python train.py --n_layer=13 --attn_scale=0.125 --tie_embeddings=false --parallel_block=true --init_std_down=0.0 --optimizer="muon_variant" --grad_clip=1.0 --schedule="wsd" --final_lr_fraction=0.0 --batch_tokens=[65536, 131072, 262144] --seq_len=384
MLP neurons of a small language model. Each row is named by its layer, matrix (up: input weights) and neuron, and shows model dimensions 144-207. Each number is 128 + 24 x the weight over its row's rms, rounded and kept within 0 to 255.
After each neuron's rows, "fires on" lists the tokens most often at its 100 highest values on Wikipedia text that the model never trained on.

L4.up458 [151 115 160 130 130 105 106 135 117  76 161 105 111  78 131 117 113 147 104 137 119 157 122 135  93 148 158 116 121 105 104 187 101 158 139 100 129 157 144 133 134 137 163 139  89 130 133  98 143 106 144 128 137  88 153 145 130 137 160 158  90 159 107 154]
fires on: "b", " b", "St", "r", " Sc"

L2.up318 [147 146 120  94 114 174 121 110 106 154 112 125 124 159 115 117 118  95 138  98 151 140 135 103 140 101 106 109 164 162 134 143 149 122 134 169 130 149 158 152 103 150  80  76 111 169 141 116 124 111 148 109  64 121 120 142 117 129 116 169 126  96 134 130]
fires on: " con", " sw", " prov", " conv", " Pol"

L4.up324 [122 154 108 144 137 122  71 127  77 146 128 131 142 136 174 137 181 130 131 161 178 141 148 146 167 144 106 126 158 112 127 123 129 112 121 143 106 163 153 134 106 136  74 109 162 144 102 130  85 144 139 112 159 142 141 100  78  88 158 108 102 122 140 133]
fires on: "ev", "ov", "c", "ish", "ec", "st"

L7.up107 [120 149 147 110 129 147 112 134 128 138 116 123 176 139  52 124 169 139 150  98 152 160 138 144 171 137  83 115 168  93 158 138 156 107 135 146 106 122 153 175 126 154 102 121 133 112 116 131 112  95 114 120 103 126 112  68 130 189 144 103 124 157 124  90]
fires on: ", ", " R", " arr", " V", " surv"

L9.up472 [118 131 121 158 140 108 104 158 102 116 135 106 114 102 146 137 109 180 169 100 137 118 133 138  98 106 142  98 119 116 104 116 133 122 186 125 139 110 138 106 125 141 118 130 158 154 145 162 131 117 173 129 106 129 145  66 138 168  95 151 134 130  97 149]
fires on: " by", " ag", "'re", " from", " for", " lif"

L2.up389 [130  89 158 122 148 151 126 125 124 156 133 116 174  91 142 107 136 183 125 120 117 129  58  95 114 141 137 138 154 138  82 120 135 117 156 156 163 163 111 131 166 117  76 149  96  63 127 122 132 141  74 149 166 151 145 124 103 120 135 156 105 118 129 108]
fires on: " rep", "ivic", " anti", " pr"

L4.up62 [131 128 110 137 134 107 188 135 129 138 190 109  94 102 117 102 121 119 129 137 129 145 172  78  89 132 128 121 148 141 138 169 140 169 170 119 153 124 156 139 151 152 138 117 143 131 125  77 107 138 130 118 128 109 125 174 151 145 195 113 139 101 172  74]
fires on: " known as", "urb", " called", " known as the", "on", " word"

L5.up253 [120  96 132 143 154 141 136 161 138 122  97 112 142 107 148 117 131  82 132 156  96  81 148 118 138 131 134 170  93  70 110 151 134 141 169 139 140 121 118 144  99 144 166 120 139 124 131 125 121 139 101 133  96 120  85  65 151 143 148 113 104 132 100 132]
fires on: "or", "v", "at", "et", "ur", " bar"

L7.up240 [114 117 137 130 183 136  90 155 119 113 137 161 138  71 156 172 163 154 139 149 144  83 160 121  98 111 129  98 159 175 135 118 149 157  92 170 124 132 140 128 159 111 141 124 138 137 124  85 108 140 100 116 121 170 105 131  91 129 118 147 153 103 112 116]
fires on: " V", " C", " S", " H"

L5.up353 [144 137 114  99 122 165 137 116 101  93  98 144 136 171 129  99 162 100 160 144 162 140 106 104 151 133 106 151 159  93 148  95 150 134 123 143 155 132  97 113 124 102 123 121 150 137 111  91 134 108 160 132 110 132 119 146 121 117 141 130 145 134 150 104]
fires on: "h", "all", "inth", "eat"

L9.up103 [ 99 165 143 156 143 137 110 191  97 130 146 131 129  92 156 149 174  96  90  96  97 133 120 120 109 125 117 191 123 147 111 148 116 122 148  56 172 127 133 127 134 103 145 183 103 144 147 137 110 156 119 125  89  78 114 100 144 128 148 120 119 152 163 132]
fires on: " ex", " trans", " Ex", "rans", " inter", " In"

L2.up393 [137 142 124 140 133  96 131 128 122 100 102 133 165 157 165 166 118 129 129 118 108 180 153 134 164  98 136  99 104  90 124 116  99 132 104 152 101 155 135 153 116 125 123 110  95 146 140 162 159 157  90 162 104 151 153 136 124 119 124  95 101 126 102 112]
fires on: " ro", " go", " kn", " Go", " pri", " contract"

L9.up468 [ 85  99 143 193 150 167 128 145 125 100 132 129 120 159 106 176 104 165 137 169 101 138  95 121 119 134 122 140 117  95 134 139 150  84 164  83 143 137 113 124 134 139 108 150 134 120 121 163 106 124 108 148 131 129 186 129  74 111 126 160 136 120 107 140]
fires on: "f", " F", " Car", " ins", " Mar", " Br"

L6.up428 [138 102 137 133 128 138 117 109 143 124 152 118 117 118 114 146 140 173 166 130  94 112  86 122 161 162 114  94 114 131 139 150  85 106 115 138 114 140 152 171 150 120 102 135 117 115 149 174 124 105 130 112 112  98 131 121  77 130 105 131 147 125 127 150]
fires on: "st", "ast", "at", "est", "ell"

L5.up301 [148 141 149 133 124 142 125 106 112 130  61  71 142 139  90 135 161 130 129 122 136 121 112 138 121 120 124 110 148 123 138 155 113 114 131 123 137 112 101  83 112 140 142 127 116 176 106 144 158 127 142 189  85 167 155 132 134 138 110 159 111 101 140 138]
fires on: "==", ", United States", "iger", "and", " Mexico"

L9.up221 [137  95 147 123 145 132  93 157 107 105 133 139  93 129 162  96 193 126 149  92 108 130 167  75 143  74 102 138 154 119 143 109 147 162 123 126 133 130 142 144 125  94 144 108 146 147 123  89  94 145 134 118 134 135 142 108 154 136 139 115 139  90 143  72]
fires on: "{", " U", "A", " he", " | U"

L2.up481 [103 170 101 103 152  90 179  97 116 158 105 128 111 122 183 144 147 130 138 178 113 141 108 132 124 156 134 140 133 139 118 120 106 118 122 174 125 130 164 137  95 139 152 142 180 153  82 140 120  95 114 134 148 130 151 139 144 137 131 110 108 109 140 125]
fires on: " died", " m (", "rit", " hum", "Production"

L7.up369 [153 155 102 161 129 157 170 133 130 128 136 160 126 137 137 161 131 143 124 139 104 169 130 172 115 138 117 135 151 148 163  92 133 148 110 140 125 110 117 114 148 125 145 138 174 102 173 154 120 120  97 122 101 167 109 163 132  88 109 105  90 117 129 114]
fires on: " ch", "at", " Ch", "ord", "ir"

L7.up153 [132 161 134 118 135 141 112 128 102 132 152 112 126 101 121 115  96 115 174 172 101 152  82  92 149 147 101 113 113 106 140 185 101 105 136 135 135 165  94 157 120 119 125 128 111  88  98 113 124 106 133 120 159 142 140 118 150 148 105 139 118 136 131 100]
fires on: "ion", "ation", "ations", " years", "ment"

L4.up192 [163 122 118  99 119  96 123 127 164 159 146 137 151 143 157 134 141 152 109  88 136 139 108 100 114 161 147 106 139 137 110 111 144 102 130 107 136 143 120 148 189 146  97 137 128 132 146 112 131 123  95 120 133 122  85 126 137 147 148 120 131  86 133 122]
fires on: ":", " emb", "emb", "un", "ang", "ag"

L6.up400 [ 90 143 116 113 121 130 127 122 148 158  86 126 151 119 152 126 160  70 118  87 124 171 108 145 108  95 142 137 162  88 163 113 124 104 155 160 146 145 127 150 137 125  91 149 147 129 152  98 127 159 167 130 164 148 101 131 113  98 127 130 136 145 165 158]
fires on: "il", "et", "ar", "it", "elt"

L2.up197 [147 112 142 122 101 110 114 154 146 119 137 150 146  94 175 130 169 185 110 143 183 146 132 127 124  89 117 121 112 109 112 143 141 194 102 101  87 153 172 128 135 139  86 154 150 108 178 152 137 100  76 124 143 152 109 152  79 157 142  78 117 163 102 136]
fires on: " / (", " (aged ", " | W ", " | L ", " rul", " surround"

L6.up419 [148 128 109 169 129 178 148 125 117 131 100 171 146 133 157 135 143 127 121 123 146 145 107 115 128 119 147 133 139  78  94 131 184 114 101 160 102 139 131 145 179 104 133 110 147  93 116 129 135 158 138 179 148 126 138 167 111 146 142 138 100 142 177 108]
fires on: " a", "l", "ol", "s", "is"

L7.up436 [120 153 142 130 139 110 120 132 101 139 131 127  97  92 104 159 149 126 102 152  86 109 128 142  96 161 147 133 158  99  93 133 101  93 118 168 124 142 161 171  95 150 168 118 155 156 126  84 125  99 100 114 137 149 123 140 123 161 133 127 107 166 160 125]
fires on: "ian", " on the", " c", "-c"

L2.up242 [124 126  96 167 124 103 101 135  91 107 128 126 159 154 116 163 128 131  95 133 114 133 109 160 170 151 126 190 127 127 135 123 124 160 151 106 118 152 117 131 170 143 130 103 140 123 125 127 151 141  90 134 157 108 158 152 137 100 135  81 113 118 128 146]
fires on: " boy", " ag", " friend", " children", " girl"

L6.up187 [117 149 137 142 105 108 148 110 116 118 165 160  90 129 115 135 113 167 140 140 158 131 137 100  83 114 145 153 139  87 136 113  98 129 135 143 118 154 109 117 173 156  83 148 138 135  93 117  97 131 149 147 130 110 187 123 103 118 145 114 126 166 145  76]
fires on: "p", " f", "f", "ok", "ch"

L6.up121 [119 117 131 127 149 134 127 112 140 122  88  69 172 186 155 114 179 148 136 102  97 148 190 133 114 152 145  95  94 106 121 137 130 179 129 104 128 121 215 150 105 173 128  97 157 106  90 143 122 116 139 103 123 126 145 119 139 106 106 112 137 142 124 127]
fires on: ".", "s."

L2.up164 [123  75 140 149 153  77 119 125 129 122 160 169 138 103 103 112 135  75  94 125 121 112 155 165 155 117  93 123 104 118 138 175 109 138 153 108 115 117 105 154 138 122 147 110 129 133 122  82 167 110 141 146  62 135 139 156 120 136 109 101 104 175 130  89]
fires on: " War", " go", " Louisiana", " led", " West", " Co."

L4.up278 [120 110 149 130 121 150 105 132 113 152  90 128 166 166 125 141  81 129 172 156 135 127 108 117 101 174  88 153 108 153 114 128 145 131 103 163 144  82 118 158 121 170  94 151 196 108 115 139 107 123 159  95 109 157  94 135 158 128 122 157 138 157 139 114]
fires on: " of", " between", "h", " | ", " of the"

L2.up33 [109 132 174 148  73 126 169 106 118 151 148 110 114  53 132 125 120 121 131 116 110 124  90 137  91  94 140 133 148 134 112 129 156  99 120  83 105 109 151 147 146 138 132 162 136 128  94 146 148 107 150 156 121 153 155 136 102 180 157  88 104 141  91 155]
fires on: " north", " south", " either", " then", " initially", " appro"

L9.up219 [ 91 186 135 141 157 153 125  99  94 127 116 109 120 120 114 138 103 123 113 119 147 127 164 121 140 119 111 169 137 109 127  63 110 139 117  97 136 130 160 159 121 114 127 153 140 165 127 148 139 148 129 130 196  96 152 122 120 129 157  88 122 122 129 123]
fires on: " K", ", K", "- K", "ag", "iz"

L6.up249 [125 150 157 121 119 132 128 150 127 153  95 133 145 162 131 110 171 136 103 157  74 122 101 114 142 138 156 175 121  90 123 152 157  95  97 117 170 104 118 110 113 116 159 109 148  61 112 108 122  94 162 100 138  96 112 142 115  98 122 156 102 140 130 143]
fires on: " other", " such", " that", " the", "As", "ach"

L2.up99 [101 144 125 139 172  94 146 130 108  98 147 134 107 153  85 150 149 151  99 139 146 119 161 125 111 116 118 127 177 131 126 117 118 139 136 150 146 114 104 164 148 143 149 172 120  94 137 152 153 120  89 130 107 164 138 133  99 149 123 125 135 131 137 148]
fires on: " gen", " Med", "mad", " med", " commun", " Alb"

L6.up223 [ 73 129 147 114 161  93 144 150  66 102  86 109  93 135 114 153 138 119  97 114 113 129 135 106 120  87 123 147 114 153 155  96 139 138 130  80 141 122 171 139 116 104 147 172 157 144 133 128 149 154 107 137  92 158 130 149 120 165 150 158 103 141  96 142]
fires on: " h", "10", "e", "os", " very"